MLP neurons of a small language model. Each row is named by its layer, matrix (up: input weights; down: output weights) and neuron, and shows model dimensions 16-271. Each number is 128 + 24 x the weight over its row's rms, rounded and kept within 0 to 255. Numbers have three digits each.
After each neuron's rows, "fires before" lists the tokens most often just after its 100 highest values on Wikipedia text that the model never trained on. A number after a token or word is its count.

L3.up1787:131153118146104122092126106110126112134091106112139102150137153093139144126145108110173145140130120149135116145118113140125098135109145130173125177084115067131141127144104133132201141146108130131153127086149096139115126133151138149165113128118159174101123112158102129152127168115116107156117147170108118139102138086129138130131155150189117130102078158159125107109133129120108146110155117113100116152107103133125149133137113130136114147121098132087110152094119142136145092123114126170186132117147138089099141085148113122129117126130114126155111104143078106173148090137091114151128155138124118170146140142190076128117104123146159135103169135145127138184132110077105092149139126120065143128136123133133126140094131114133115114126109147067116102177148083144145140120130138
L3.down1787:127159133135184122109133119134138108119101088143164146123120158094140148111133115172132084128135141094133117119121159133098105112100152157151109100129095124149107102117099170120149121128106130145096141147125110116157115096148129106128123143125138096121132115081097108066076155105108141082101129134137133116152125134124126127147143111156102167112128109118125176088136126173133109141107119099149135102152134129100115143146116131100131146145154104157136133128136151135150101151154084198128129125152149086108149122087101160107122138144138151118138205130091115113102121116148103137107172165097156080118086152136119113101125107175155137136101122157165182170081106135125140127102141118128118160120129116127150146157138077085088138084129130120138140078116116129119174094081136
fires before: "1" 20, "0" 17, "2" 15, "4" 9, "3" 7

L2.up132:131132109143130080160139139146153152140145153089156111095104145130175175147119166142151146113145117122096096100109160125098080099126127160125162135102092123133141076149088132186147156114126125174084098094119145188104105111161178094149129126143133160120153089122097148114138159124165168146131178156141129083119110123118117116138129086124080127163169095119123070111106119100158165120122120122138097120124147114122082058146097144117115116118167157125101133139060111138116121159109116087103098103136144164157137066096135149137150118138098132098098127105065121146166172142149113120130125130141169119150133126144098151136151114135112124122089109148097156115135132124133128118147112111143173107167184161117098120166120092120168136135121134169111142146158123155135141135106138
L2.down132:127062110136139097109143148105118107152121126133205142154123166146128099139113098137122104145107113071127128112109106101126198155123124123141138162161144132125146157128135099135103139124090107097120131123135145105103121123115178116149121153103116160137106099114134125135169116123145075100166163128141160115128112116093063104123163144132147117163121156114121126149130118108146134160109103152150122143128098175124160133090165160115109164138186148168075169102121136094113097086150125120172152149082134194145112103129112110133135165118179149164158134103161099125073136129160116116113106132147127115138153133105173104125134108148136138111172131124129132139119156122167096130115110105108178149111112099161122125155118101136158171112183142122131127117133107133137154098203096
fires before: " " 28, "9" 17, " |" 12, " Goals" 5, "0" 4, "1" 4

L3.up1221:111159067162155108108113138086178140153120140137147118115146150142126136132121137131132083140160116120081099154150140128160187118136126105150142157129163080131153114122140141124111142097136149158125140146112123142117168137104133155134141089083155087124149137141094110159098128128096122138135119128181148085162124153155130135155118113118151112162110091108141129138119121162082126117105110172139122110121184188100072113124154138098136145138127132117152089104100135129133153141169096132132130147129101124117085156100097107126095140098132132125117126125120124157117106178096148149135125174115132069129135160144160136109156142142150130104092102162119114132118132124131130151100121148154126130171182083196128120152098097088149144129112108152141104103161128069154160101133136
L3.down1221:116117097152114077100115115095131124136079113090177113140107156146092114104161126179102133116083135084130132130109135141079112116151099151125136126134191082169119151158179100167129081137148102140144136152127115130173116145163143121103148130111123120131111111150122142131121167145149126073152197150146095117102109157136108135152153113118151113118115114108119085133125103113114186108096155135140130099126100092143098161126179109136104163111103141129142131146135120119111116112165132121114129158103123199141123159124145100154112115080137112118148116120133144147107119117122141149113099127143181090116130111168099141135091128085144139183166119179106144139141162168164106152098107138172160108163132115122091152140137097099165161149121134112143170097125111147094150136152091
fires before: "1" 26, "7" 21, "8" 15, "6" 7, "3" 4, "." 4

L2.up1588:152157130121126129122104145167107119084103124157158098178119146108119106167137099114100185088126123140109135115116168169084121151102144083110142159142144121113105123166141120092110154127139116098113139137096161124082130098143158134119144083183118136112131067113127136127144191098123137143129134117110083136104159124127126126119134157108126111121104145182093153128119132120074121126155128114106105175087136124118144139114116102122089124108099155126126149112134145101132159137139166119119125187135084164124170127142125121107110127160113139151138134144102141188124174155148122150126103158134157106147159144124134161146147078153144129089134115119150108130120098140099143148075115140119104136119100141107117136136103149094123128110102131104141140155147120144147105111133123
L2.down1588:125093119133104140119140132145146115057109137141156134198108186090065108135099111152095190135102117110145136133093096180160149138100158125096160113124142141125116115105165119134128105149132144198161121126111104120145131111103136118145121129176122111121101121150155103139149121064152137113141112124115112130124182136135125136157136117146132109100112120112112115119121136155148120139148089149155118142060105182129141150099173111129092134123142120103130145142156141115106185089152081135128124158109076165124138150166153139128131131148154066147155112123168136139129143147140134122099141124158135123126091106092153121127129093118121111149137141141120112144109079141109152143104126165137134145137119150109093116117103133111142114107149130151193130132106152131140144149198173
fires before: "0" 18, "2" 17, "1" 14, "9" 13, "3" 8, "5" 6

L3.up40:115164164108106133119080136124161121143113138141140151121111119103165187109122115107069098109131162127120117161109100148101147134138153129161100133142142151139152130151111137103095104083147057152132138161148118139113102125175130144155137139158156131174124121132126196131095140163146052127141142166131164115126102111173127158104113099127096059121087141176162179162118181101151128145124149143162109149092124141132133092121111137117087105102144093115151173089149145105136142141140121138117179140146129148113100178147112096110119145165127103153117122150123146140143098155123129106095153148101111159174131129120150140121119125119124149138185143145153158124105148110128135168129109126077137103138139146098158144133152123147112112111116139134130117146080116155113127111153183
L3.down40:113164120175095110157126092167102097170145095130174132092149141152148169155155117097126126126118125133130083097096124127165156122117130130153115105189112116119137135162130126198089125142113131129143114138146140118097100123139182129124118090159126134143119156097159169119127141173166149091146154148120103117110111109129122128168102122124109117149083136162128103091156114156125169073143119121148164135108142150122118111129069150118114122113173163095118107132123118134148113129143144142168094170085083140140113111083120133129096106130110139144145132133153162133129150153111132123132136145149098134129151152141131177110193144133142127108123108158130153179141144113128104133171130109139132133129169103141125149122078081116136133088113155095106128127128088151150128138071136
fires before: "0" 29, "1" 12, "9" 9, "5" 6, "6" 6, "8" 4

L3.up1415:145147102142152142173114129134148132125121117136132125136138188140154148122136147157121132137154110090134124141161120136163144140117106127130130111109172125108137139092162130112170085137138112091092158155138120135097109105126147113112144133073133097118152150137130113145114151097104132124117139125147156090161137133142141158137114095119137147152150148066091139152085119104090140103098118136123155111164098121129115175113188104148139140135154119102147099134142140180129147085162130117154136123132168103151090116133144144120118165091138141103148125136086113157160084134123108143113146127132152101121157125115135115144150128141170106143114093119131137132130117112113094145092128155147139113119130077158092164162112103128147130146117080078094111115103145142108116155152102
L3.down1415:133160122138135110144134124116097146128131096114129126100099139182160159096146126154086138155158156093107140102161158138128143118089134082116112131065148155163119101123100110128157171173157105132146125140171116102125165139153109133148156135049094149103126130120110063134083105172116123129142146097119150144105104134133118136108136142136116125135128132055150155135146106105083129148121133153162153130166108146166122134189147158120113159141174110144136063157137133141143125106148172121170114185135126164124115123145103131102168151086120165085095123135098120114133114123137116128106147132151133091117108121138126120133100127158153123133180097114111157146104144106175149125150172136150170119157148135104113168177150114117137140121129148090134152142126124083135138115125050
fires before: "8" 50, "7" 29, "9" 11, "6" 6

L3.up1869:102140119117114153088084159117124144177109142164133174184139160109136083070070156146140182095116115165078166147156101126105127134119147097132115164141150118100119156098137140110133138091143096101132143126134088132159134085140145063117074108159170093125137148171142122149117137125114126153150170129127142169161091129132128158117102165161110157093132141122098090161141121122156119101137157089155142144094127116127133126145157149134093166114117164142099167151122134094131109109183146133110140162150157154139170160163131093127131138156109106149110116121123120166112165140144145163098123108143127157157185112111146109114096115121141138123163127148136106117128116119102129113114161128118160089149118160099131142116115137133178135130117144116135137112107131143133135154121137
L3.down1869:116104119157161135113106123157127180131102154134111112134136073131115119099110154138135145137137123076113136091156160151140159121129122179106142166126118101111127142129104133135149119125122137142124138104091132109093171157120165140151139127133081118110122174118129131133173141129085145115113153172099085162122168124111138154112110107167160111064185119135133124128160090129133127179143148167145118135162079104100170150128127135138127121156125146108150110189112115114131128111130133125154128102121091114082154149140142117159080159107112148143103110137164161131119122110100150132184115154099167126117101138101150113142105153114121123145146134157126159094120092160136150125114122123121150137154101138130133159186126092130132158141134133141111128140099160069111161085105075
fires before: " |" 34, "." 25, ")" 12, "\n" 4, " p" 4

L3.up548:144148150144095127147123111107084090117136137101140134161085132075119144104076130134147147148154085123134148140131099126068139131094121136126109153119136132131110131086134109101125127120154057173147120122135113142086110095176123096157099130150139174158153108134130140111104123138095124152096123142150091120147108150133100144138157146112147072158106149124134102149100185100132087128137118121128130105090115117177118170117143093098104122122085135134130138117109139138139119098132097133098113180146092174138135128110159098150093108133122110136091125099098096142108166186137129128152127135141173132136158072127118094124125124152110154133137121144144161118128120101105152139099112152094127115120148104124151144109112084098131123160102138125103143089131122154139119139104164
L3.down548:128152146176123126133128135087105140107149115143162114142119130131118142139115118150145133143154100154129094125145111171110128163084120157111158098118110161149114093152133113106101095138152129119150130109177100129122153135103112136123132136106101155163149118114100127120128103078119153166133085115138140130105111150160142148122139123155157130142108097110136107137108133154150152112168129170133131143105151150150117141105134110133100134123129162145086110129070143127095086091121122135143095158167173131138164128121148111120124170112106140131145153124124061108127118068140090124134134165099192109131146089131102106139119110088113134131108102104154089145118083082117122123136143125101142133130101113092121152150102088118100118133114141127118082155108116145172150114158130
fires before: "1" 16, "0" 15, "4" 12, "2" 8, "5" 7, "6" 5

L3.up1627:106121128117181140098104157183147148151102145185135179108139147135132117117154163112118130119147128142153151123117156129137122146112169123145127168126170142143169121139143132103127146141146107128082164152106093143150126166151139126116143125131146119134196086123111152149126131143126127127105176116148114117155126130146127106163105123158151105074136106116147171126106123130133122084128122107144124133138100183102104105162114108144138115148141133113169107126156130136089110139131152146134165131133127111160157151161140129107118121116104108147145125132106162119132094195153129164089166130120128087132164098109111124137126111117106135123147106101129126149130110114140081131076120145145104100118143126121162170106163107140137113134129107107117084121125114091116133152133119
L3.down1627:132131143109130086095120147162135137121101115116086142150134085127095146148108101136136091115141129115191117149101126145093113132138130146123138091157132115122155167137145168179107134118157110122132156142121152165159133132090153159081186132140130148163129174146104133142150134097092119166199124143101119109160146141100122070119175153102092089121130129132172146130111132107079091113138161110150112125081077117165157114118120133122145106130111144107166149167160121136123098167096100164128136189119127124153147125147160105097090103117100104095140100120148162115145118158144118122130109121124120116154109154139115119163097109117164130132082171111099163125149108120118077100095175181110090101131143156137182126137130144136095153110134127164123098105130127134124137133172133
fires before: "4" 35, "6" 33, "5" 19

L3.up1825:121139098145122094128126104088152176146125119140154132135120146138100116088109084102128095130150097121121117124108188129141102102100124105138123092076101091137158105119115126154101069155166108112108149146088157134114129153136106115114105123161132183116119085143111123130098108140157158129095126115126149102136109154106147136116107080137127114115149170107098155144110176128095154110067143147130088137125146121081083124097122180099089091137110134102128120110123122106121147113097087151089104126134086146129120151182118177153076106116140123127078147134117169138126106156132119141120121135127102111152123113157131135100147143114115177114087113130114154099144151133106102114151131149104117122149157097166137166141142075084163115114123158109110181135120116126121146136157151
L3.down1825:120111100146127128129139169132113114120103170134142146160129081133100175125145179149095119122122101080129116102135110159138118140161121131122105114118135137102103121093203134069126151130090145141142122092136105117166124120098126138138168140114107107085137120090144120162147178125087118147135128136163145130131168137104125133195116128132171128129121135116164111148167123100158130108158133117146107083108133144121135123139177118161115110127166081168141102149112124093097116108120112103143155129162081139134126109082131088119091115079137121134169169131144116196103135076130145122156135093123132125094169134118142132200154132145152106118132096101165113073174127102119148135115112119085110102114136143103134119146085110177141138139140098134149115150103142137157138115114102
fires before: " |" 22, "8" 9, "6" 9, "7" 8, "9" 6, " |\n" 5

L3.up1194:118144122118131079116140156157158179131142115133133117093180148137142157138165121109118124168154082125111095150125116148129136128095129117090098114099126123113133138132110093163118142148155147105123133129134154152089106090138119123148109113119119131164139109139144179139097126134086132158126145134125095108087125102130118155131076100139126084124122120162133123156104137116144142136115128140172115145194150146073104101142172139101092104092148132124135183095097114132139144116153108124167087158147132145140130111130128090126143129171147104116144106145108116149101145148129131128091158143122139084125166130167135176143120121080114138123152096170127091122114121140166094138148165120125108110184132105152138125151097127066092132131113160128155102142142122120120091107135135
L3.down1194:120089135118148104135170127112155154111142115111129106126173139088081151140114127088147116134116092144099092188136163177104129113105138106129110179112136125133105124174123097153128132116165123143161148118114136114164138106114116161138073083129100119099136126134132058159131147118104084145119123147130159099112109176151126094153120101138116150119137118106130119141084103123126144124095102171174125127131104123133139083106156138112154083143124110099123132115145138145156170149164140167134132110149124147164148095166110154175115131146106111111129079139140148135122134118166140142152086106116100148118126133134144145099151123179118129104137109090113164130129131124118128151169150065153128151113137120105113117087150098139123153184142115110162132116142129116135173140159189
fires before: "8" 29, "9" 18, " " 6, "):" 4, "0" 4

L3.up77:103115151075123147125113145142133172149091141164152141112127155152136160114122174128132143116122110114150114137129164113109111130156126110128154133108173118124186094118135126101143112113121134083107147171105078161094118151141162114108157126114136147125174069131138144112127165090134147116087151095137123120137113183122132160143105113161107149085090111109111165156092156136161107103112130087126144115146132153123074055165130142136160121127159110142134078141138114120127083116113115118137112110108189116162117133185138111159118104138140140118138113114126181124122141150148141132112165143133140128123156072129090118081173148140139122080109104125120123112108099170130117128087114125138117117090108132097123152148122104157107113113089117151121134123145119128117141142169128
L3.down77:128130124124122083124151176122109139111092145097146133081119139139141161147111152121146113153125161078118147135172188157109098083171097124164072119099146104142127111136115118090153087161171090138137106163118130175132103123096150154072158146096136123160121109158136127104135111120106122134106161119082135104138127110106122134096136126121137156155140098095126174117138121114108137105138157175138144116136114098154110141143107135129081078167140153094141154149127173119091130156145154127122085149118151142132128140135159147152135137156124133078125117125170139139119108107109107132115114150154095118137164119162140167129113135136148124141112133064130135110121152093129134108106148099155156090141169120146162124143098140106113131116119178143148139109137151106139150117166110
fires before: "6" 56, "7" 22, "4" 9, "8" 4

L3.up784:093153082097108131166103157144158101131154150138150158130125125134129142136107176086115124108090130171119165124127113130152095127116118118116109161143155154135135150144131123123134173157124059088153144113086140108147096089147095140147112131150122117152158088123106161146113112175110104109098129143158138136116149146146098153119130095093130108091118113109153124110099129128161166120099156086137174094127122164129085118115142165116081130128113139153140150140109135126068123086151153115132147135132169120097146128121111143139161137158102116120104127138092120112145158148175144141094140119116153086164176093150126150112130122109105153161130112133134106095102120138121102151104131133154168135122169149146155112150125104090137118132132128129146116108162151121142124146119159
L3.down784:159053134115157143135168160088135112068148145120148104136142108166124148139119119135108136120176140080126121176140134124124145135122134159139152156127126129097136148120178143134129136102139140150130151115157098146157143130081140119147147156121140115111168126117154090137154111106096123169151090106115115090135147127145091101150138117112159120132126147114106153184116102121093077127126128134137127132110114145139112116167108118147118136131102071117142118130150112112124119150064114125145108110116130090155120090157101091117107104074150105131148115116181133131136128104124171112150112087164145164126138131124095135124133154125122141155152108164129145120076100141141116104104115097125100095052122145122094158093114120112144149092124132092117122095057110096120135118164078
fires before: "5" 20, "." 16, "8" 13, "6" 11, " |" 9, "9" 5

L3.up892:087132095130139161123134146174151175142103156126144124135117155132139132082115136103096092123115126103149072144140162148087099109125130153161101111103153133121129158099135080107133133136137096109118148131161081131131115094132167129180171136111161128128126136163153174106085141095173126142134099154142089117132089115168130144119174137124135122111170077151174114163139185129085111101129150084138115129129123133126180145133163107103099121142106145171082144134130155127112101150115150151143147162130171155122117088134150090125146121185126121128139133142074151125154148105153136127167098155120153091117174120102155145166132132121097146088110093115138102102133082139138101161123108135144137112116133132103122106115144137149156103114105093158089131177149110124144151106119103
L3.down892:140103144139121053103146151101133149157138085100124138099169122113118103112118119134151149133136121198168161142148126138133112098150129133088102118142134125105132123140137100132133154117100147124097197103110109140190110109133142138127100127102145166129137134120103139116151116124135148148121105102168153137106098111127131140159116108157145140191161131098145121126152125148150135140151096135110133127142137132179108098151159127145152125125141107099123112154083123130075210154097137139145109135153096096073102117126170118136138116101121139104102092154124106147094080121148149181135070172094103114152131147139099143134121136114088103131113161166130111114127124172150154150106116108080122142138179112099125118136160122086129098163105099132100119191132106160154142113105123
fires before: "0" 47, " to" 12, "4" 9, "1" 4

L3.up1288:130122119123135152058149140142125153113135112122177074143133140092078171052113159134150096119151106133103087149091170134122120105105130110124128157125129121113112104115153104136170113140123107167102107134115084144127116156162179088159105151106137123144086134162133139124130170126160127132165144124124102119160089152111141082136173110125112142118134141102135127144130173123174147136156131145178098143137132127134098131066149133142140124135106123156166155101152150091161118117096090144079152155120121123119144132165142151116106139141146172133134148131129136127116092117123110099137111182133092151136146124105112122109056108126061138087103098130145129091126109102111122139164096129086127117150085124133131107094163098145119114097081112155118146153132149142081181162144146
L3.down1288:139110124127093121124139108114129149110128161085118147135099137139142088130116107146125109124121146127125142116139126139119134128125103165122120131094122108130123118157131113125111131110120126133139138170166130194141121119153149082103193167111141122139138177162127137149164138147132143136123150126116120067081145120096163154139113156158108142198136116089154102111146097138048120097136140161156112119134099125156159090148085120088108117132143111113125178142116139129108128138120139136128117193154110139102107156138137164144093100114173121130101079108161159106108135120147114157139081137145128157096121132150112106117130149110146106087124144107115125121114084122152152126147148109111120099150142108141124109145111131102143162155177128147126181120126135163152156135148076
fires before: "2" 39, "3" 34, "1" 14, "0" 6

L3.up1810:142128150121145124163112118147162106102109125116125137131158150119122089163157131117132146125133122143134109104140099137131147136102090114135133085189119141158132128093149148156109116085139058112133145099113154126098147104133161141108136146177099131110122092105107127142122152153114122142168140142170169155117130097127137131103075127138093140121121129156141148128098120120127154090094155163086138170098098106114114124087124102119067111129111088130137153074161111134143153088104145119153107145143088120139116099126154131136104110133108099136066103160143099156112110113131114139086124145121166120165190151127163180132125101131149156099148122161123146118112118144115158127083108136122134122146123136138133150109136114130123116138093119102124141145108130142086100103119137
L3.down1810:145104112147133094121101118160127109145151136138135117144118135083140130147150117102126148131112119100123119114122158145103130095109093103153156084156113117108103124167096142145109148136150152110144134124158156127139079136127154116130119124153149146117138198127152120131138143148150107096141104153143122104136120120084159058105099155157145141143105137083121128071177112151116124117175094124149115152077135168124130064108096133131159134103167106151144109133166164143104142117106141132141115147098098130128125099148089142130142073113185154119109103126167173089110100137141117121143114136153135131148106125207120102140115123137108116125101103105087104121124120122136167132126177121123095111119109124115114089141107116088132113176139141143148122172124150150147147125136135
fires before: "9" 77, "8" 8, " time" 4

L3.up1421:139158168111147130141081130113080106092142134088135086102115164132132092141164141101151148163079124097107132143109078130142090143077170145134116143100132145152140119160172081150121136120141078111118109125132113168076106082124096113146093162111128183122148096142176150143106119134118159091128157152111127145128115111154114131125151124137085145148117128161119139112093148106149142128094126182129109112142140158141116146101146131129114078119119130098157085068098141147140102161123122100122158154155134147133146175096155152121091114129124115099100115144108093139168165188168090139105168132104125125134118142176154111114114114151089159125118108148144131130151136129102157126141119142114150138128140129109143134155126109119153130142091120091134145156157101143100163152094123
L3.down1421:150169110137155140154115163129144098148146116098179135117139166121110137136138104095092128132123125119177121141091095138122103112106133124178141109120140120170142144139146085168107119101132116125161160126122135153132104114098153155113108100115147160142143101157108190174139199126119129142119126147147160139130097137166136133097122137149126115161125130166120124144098175113126178108138110148126130138104101157143088113103117149121134114130181171120137149094132171112109157124094141071168146128192143137153111125150109074138089115153148133099151093114126139126154164167125125153124118127102133127168158098137127133142165138126077172111098115166106142133136076129129104157105136133108109117135103127124132123140150132149117084159117170156100115122126121107147129098148141
fires before: "9" 27, "0" 19, "1" 15, " " 8, "5" 7, "6" 6

L3.up446:120111110119121162105131150152153160111152114111141058126153128131123160103160165133135165102134108159135151143132159122087113102120132098126127108093115124140158123091159114126106171112144131129122128113129056110096145126125102116145126166097174145122100148180113135112122158080108110108158128167182129142104104185084122142122154127104117123103083131183135129135122162117178118124113154103117136172087135150119123100135144120158092122143158100111133138099123154136128104121155103121157102176150142125173127132137165105106124092139136152135080153127097115117155117137123140107111107178161112116104166125197114122103102106098140127111142115172154103145129111117151089119090138164090124159143097097169168125100132123133104146148086122100110121115168148103140128131192134
L3.down446:089170104107159138155149114148130154136104117123114118066132124134152152125102160126167156164147120125147164136105125124149110138096118132124116141137059112121100090120110154148160114143119128111129141092146113146177136105118084156117102134158143083168189155095110144158116121145142164082117086124136153125132123095116153076169109106175105144148101123116130118130101099085143113113129165175133140125122131156149141132144150113119127131199160119160125119130096121122096159147141136141178160119152082124081121100099155182119151103131098108103132098142127115133137120154177146106162142134130147139157082115092088108170155155145103069111110115123114137143103133136123147124123122064143122130144157126124146133143094151121112131194132122140103133140148140100112155156134160
fires before: "0" 44, "." 10, "," 9, " million" 8, "4" 5, "2" 4

L3.up632:141150159139113133158108124141088111135175146117147095140106158092155107107113141134121146099076152105157077126107130126119123145117105168182097122140096133137129134131110099117141141083149101129121132135168148145076080119133152102108117139105133139098130152109155158128148164144105157148126146142121162135145055119147148158100122129152118135110127131147130102171111134130108149158117166128117153146140120126170087104100133117093106100095084126103112151089116131136096090111111096136141117159158144136174124154163155147105110182157138137129095101094117098117143117113100117103101117159114157095132141132125144134119136122159125140154137122127154159120099126098139108144114139133072121122109133153126175147114112094117117112153119145095094134131097155170105119128163154
L3.down632:124115143151113122181118107108129107162138118127140143093128092150125118119143084104129107121110119200158098094110107133119108107114161138149123132149155145169133139132126087106132124155097161134132121147102142145160100138095136172152134143119145173102081165056113137111081091121140112158150111115115107156111178142096109154119140159128119156093141158110147123138121123143153136145184126128130113125134109134117110125120125117118126158146124082104140103095133117155146117150096100112147129133110165112135153119128141138163144165152105114127149090101125125130135100131151125122123128141113129106117117136150150152135126164150131108122072151160138139140119144073107101100145147142131116137116159165159109127122131140125142112112114119134120123144147115094107106130133144
fires before: "0" 27, "1" 22, " " 6, " to" 5

L3.up1711:109168108116129125130152141169124172117104103145146146141148137124117134121133110139130145123148147099106103149120116140128197090119194121090099104187110145140144164135136106112075131115151100131129143143139128131125121107131118090130152128127146121122134161155184162086164118139174063124166136123132149115143111109137143135105145174128122096125159139143130089151164180079143139118113144124155080134107124141110102133126101136153111130158150130116161177103120150186112097146127151131153130160130104173131129170157166101142113095133148147109145136128078147171117130133125139110198109158082107182104117133127142125112148144126123145137120075132143135100123112091100106147121139146141119075110139124139158144110138162163169107111096129136142116138123120129137142128117146
L3.down1711:119122177128100141122136090150121180120154138156140172092140136126136069103177109144127150144121121174101080130147086102125155126147177156149119100141108175121108176163133109123098152124116125160126081155110126105153169123085124141117145166111136139148121147149144166116157127128137107127110114151128138111148113162149101090159142110155140144080109154120144120116149161147094132110138155146155129105113114143156137146159107175108117114124138131110196124121125126116157144101143152111149173190116174103150175168142151079152134169176133157159158121105085124141133144156151119103151146131125105119104100146142119189108141155108117155142120136130137124114134135083119105099176177160159115107124148137169128128134176148167129146131117144138097137099110092129155124157133138
fires before: "0" 53, "1" 20, "2" 4, " as" 4

L3.up1793:149131098144123114109126086164120105148146106129149154138130144066138145129132132104133116157147123153156100134132110129123142159072127113145122196089135135124148081092137080146126097112135122103114124089155057126113127110139140151193123130147131169145084093150144127143124135150084143154112150168134117129146117161126116152102120153157124093108112161185159145147119143151184122124172071185135134152067114154119130137120141105146160120126151133161148153096163131126121114158187103155168155092119115114101143090128095146151112127127095128136108129101125147143110137169133084135143067139119170135178142105166089139127090117111124123148130140169122147145125140089165081175158100131148110115104111110123136161069132032201139103146122165125157100138108138087136142140095161
L3.down1793:121133132092123107143124110113135111111118082134182131107181131100120153143115101146123110157164114150121111125163115136137118100111113179136152137107110110123081061126118151167086105119166147144126142156150125157139113102139134118147166133121121144188133103097100191120160130095180141134144139102119091098121141094097136102128155114120118117138100130147124137122162167136101141141127080135153160120150118135130134136135113100097130140157102113141117152163129120187119105112121111096152196136136163098089105140148182137145127140140109117136098189136097142081127098135135057151152127159074151116129117128164097121139102154107138126147129125124133129117105124139126116125104114130109154142116170112088144147145158152119076128114123112168097109120139145139130147135083154
fires before: "1" 34, "2" 26, "3" 10, "4" 6, "6" 5, "8" 5

L3.up311:148149132141146111152112128163148150096110109133134130110139134116142165124136144143103112112164124109106108129174145118139067131123079133125134127123202119122181113091141123111132107125124096119076143158124114143068129100124164153095127124071113107124116110131143189154129143092112138078148128088102124132133122143156123142120097086144132137105102083133108137140091136111156117146122098152155138094126125139110092177113117105148192113114122095123133139127138131120149114099134137120137088106121184110185126124158162166104105148122076099111137118128097177156207116167147132110103155148136172146131170098134127109095141146143131120127132118129138138147082138108080099131100155167115113165103155172120111188130139100146149107132123122134131132150112130135063121146136113
L3.down311:156140130150113146129145112139145127129138164098152128088104138163160134163125137141127129098125165102098116118159149131115151117118121111111090132124118156147120126109122103107150133147139089073098144135141150182125162083088134130140149108107121119119090130132146111134086111134109093098149143120108121101127116107150121152107137123149143117122144128099113147138117112101078156141121128161140160095139122131169115141161150115099117109135153102165134110131101158121134106104147135099142085160118122126127111122127125153127149180127125154137125144142115104131137149122104125115114147120164100085094112105140159140140102110126122105157148094068151130148091174113167163108095156113159153104145187175117105195145080138110141137107139147133153154098166142125094130123129084
fires before: "6" 32, "7" 25, "5" 22, "4" 10, "8" 6

L3.up1771:162165096122125127124122103178137150163165145148146108143156148106126149098106154053146124133130105135102092149133142095174139084136116132124162139135149103119132112115117125122132089119115105147115145154131132122130129121176127129136152151107113129147165097113103127160125147145115087121083108144100130092117104134119125103110156099137142137072107066165135156160135149146137104119161139142204182133090216131121121159130136132156145124128091135105151174138161118161118122144172121137158099133132155097115190116149141108103138122144075110128150114127125155147135118131153130117109138129125128096146128124162108125104103112085111116127108110072151102116141129122091118153189110086113105126153146119140160115108166115148110091136103172132102143180130161136119169134116159
L3.down1771:131113124117161165152132145129119096090145158107156171164159156113133145151124105216064101118114102095085137171133115134121156147165121116125088147135129149151127131150138121175147173152140126148160140103150139154147118116125139116106167118130125126118153149110098119119139130128130129181130133129116131105101100107157113118157075139118145157157134163098107111098114150103101115130140129107119082149123114131172136095109101135160085137112140090118124160128159128150111123113067118159111137132152092134155101148145143081129048106115151138131121178108157127086114136149148163144158104140105098119137145129098084093140153153138113115145143144092126120133163139084152134078102116146112109107160115106141126144102095084164085107136125138160155129072123121140153142162129139
fires before: "0" 22, "6" 13, "2" 10, "4" 8, "5" 8, "1" 6

L3.up2035:137111102167135107134133145141145098164119144151146076115133168127098156140172104112121102125157114102139133149168118145154170149161095067119086119176143147143133111137136132121127142124150141093137128093129129103157142096131136128101152106108163171121127141171131090127164168134110111146105129138122126111109088146108103132146145172143143156153103130106137085174117086149110185123106105109132150152162149121094123145149146145153144124131175180117122098087105172088119180086159126129114084133113128133111144116109098132147145101089088156137113108096039099152111126126114125177118108136115155106118120136136165140103156142110129118152112109135141118132117124168158170148153137155140144144102122120107144123146109132130122131141106125097168121121146135142132126147160151
L3.down2035:134160143090111107134147119121106106094121084077135129147087126176151088136151116110131115147139118143147112106077113150157135150101132139112125149108124113152107110126133132097099097123135137138091128158151163124107134128122104140130142188135159132100143134138120150129136112112132130145148131145102146089155097133120137117121118106123160133134092141177095157087125142132152115138129108128135130081107149158111128139152115145121108138107113121105185132122123138124118127136146142120136109151165120116141112098139147139163145120141120142108162167145141133166133179142155120090133156104147152095124130144120154163103100081115138146132157156119145145165103123100154138128165098113128136085152143176121138162103174090116117107122163142172188096097110161106169148115140112
fires before: "1" 24, "8" 16, "7" 11, "2" 10, "5" 7, "3" 6

L3.up1378:137150118123123140141082153139101106119116095159130124137135163093169185166111129125158130135146137087142107130142087127147118161093146094147138086125123103080152118171146093114124131141137162098113112101120129128132107103113121114148114131155116131106150083123104099130120155140106121118120161134116121084081112149122107130121144165163123163106092145104121119117110117140135154085131111132135142162096115138114121110112116113124143122148166119108173133112141147115131176115140118146107073147150162142152127065140170130083111140124128131142104137089132125130170157139132154164145148150146137137157124087139105094153162144096137105123170122152144141108132112109121117139148124181132159143131109113097128188113141115152127091170108139079108116144098171132099142112134156
L3.down1378:118123173098135123153148126135088132092167176136134140179117142121126093159147127151150118137111180157144129134109171153162117123129129139148141123109156097134153147130116100129154117130111128156119073132111127139128126149108140104127123116109167115052111155136082141111138099079114106133140138134116135109141123133104138147137108153141128143117107098135139097139122079118109120071130150115112118075098109123123131121165109145162128123106144094115162119146098116150081166155121129163084093108093153116119183121131136147143137123145126118115144119121148147153137172130123145106083138159154158075117135115142126151164120112119115111118122155062154104110140142132091152097141073113137137090131143155174174112157130157121108166133178127149117120093108127134151181101152140
fires before: "5" 24, "6" 19, " " 11, "8" 11, "7" 7, " |" 4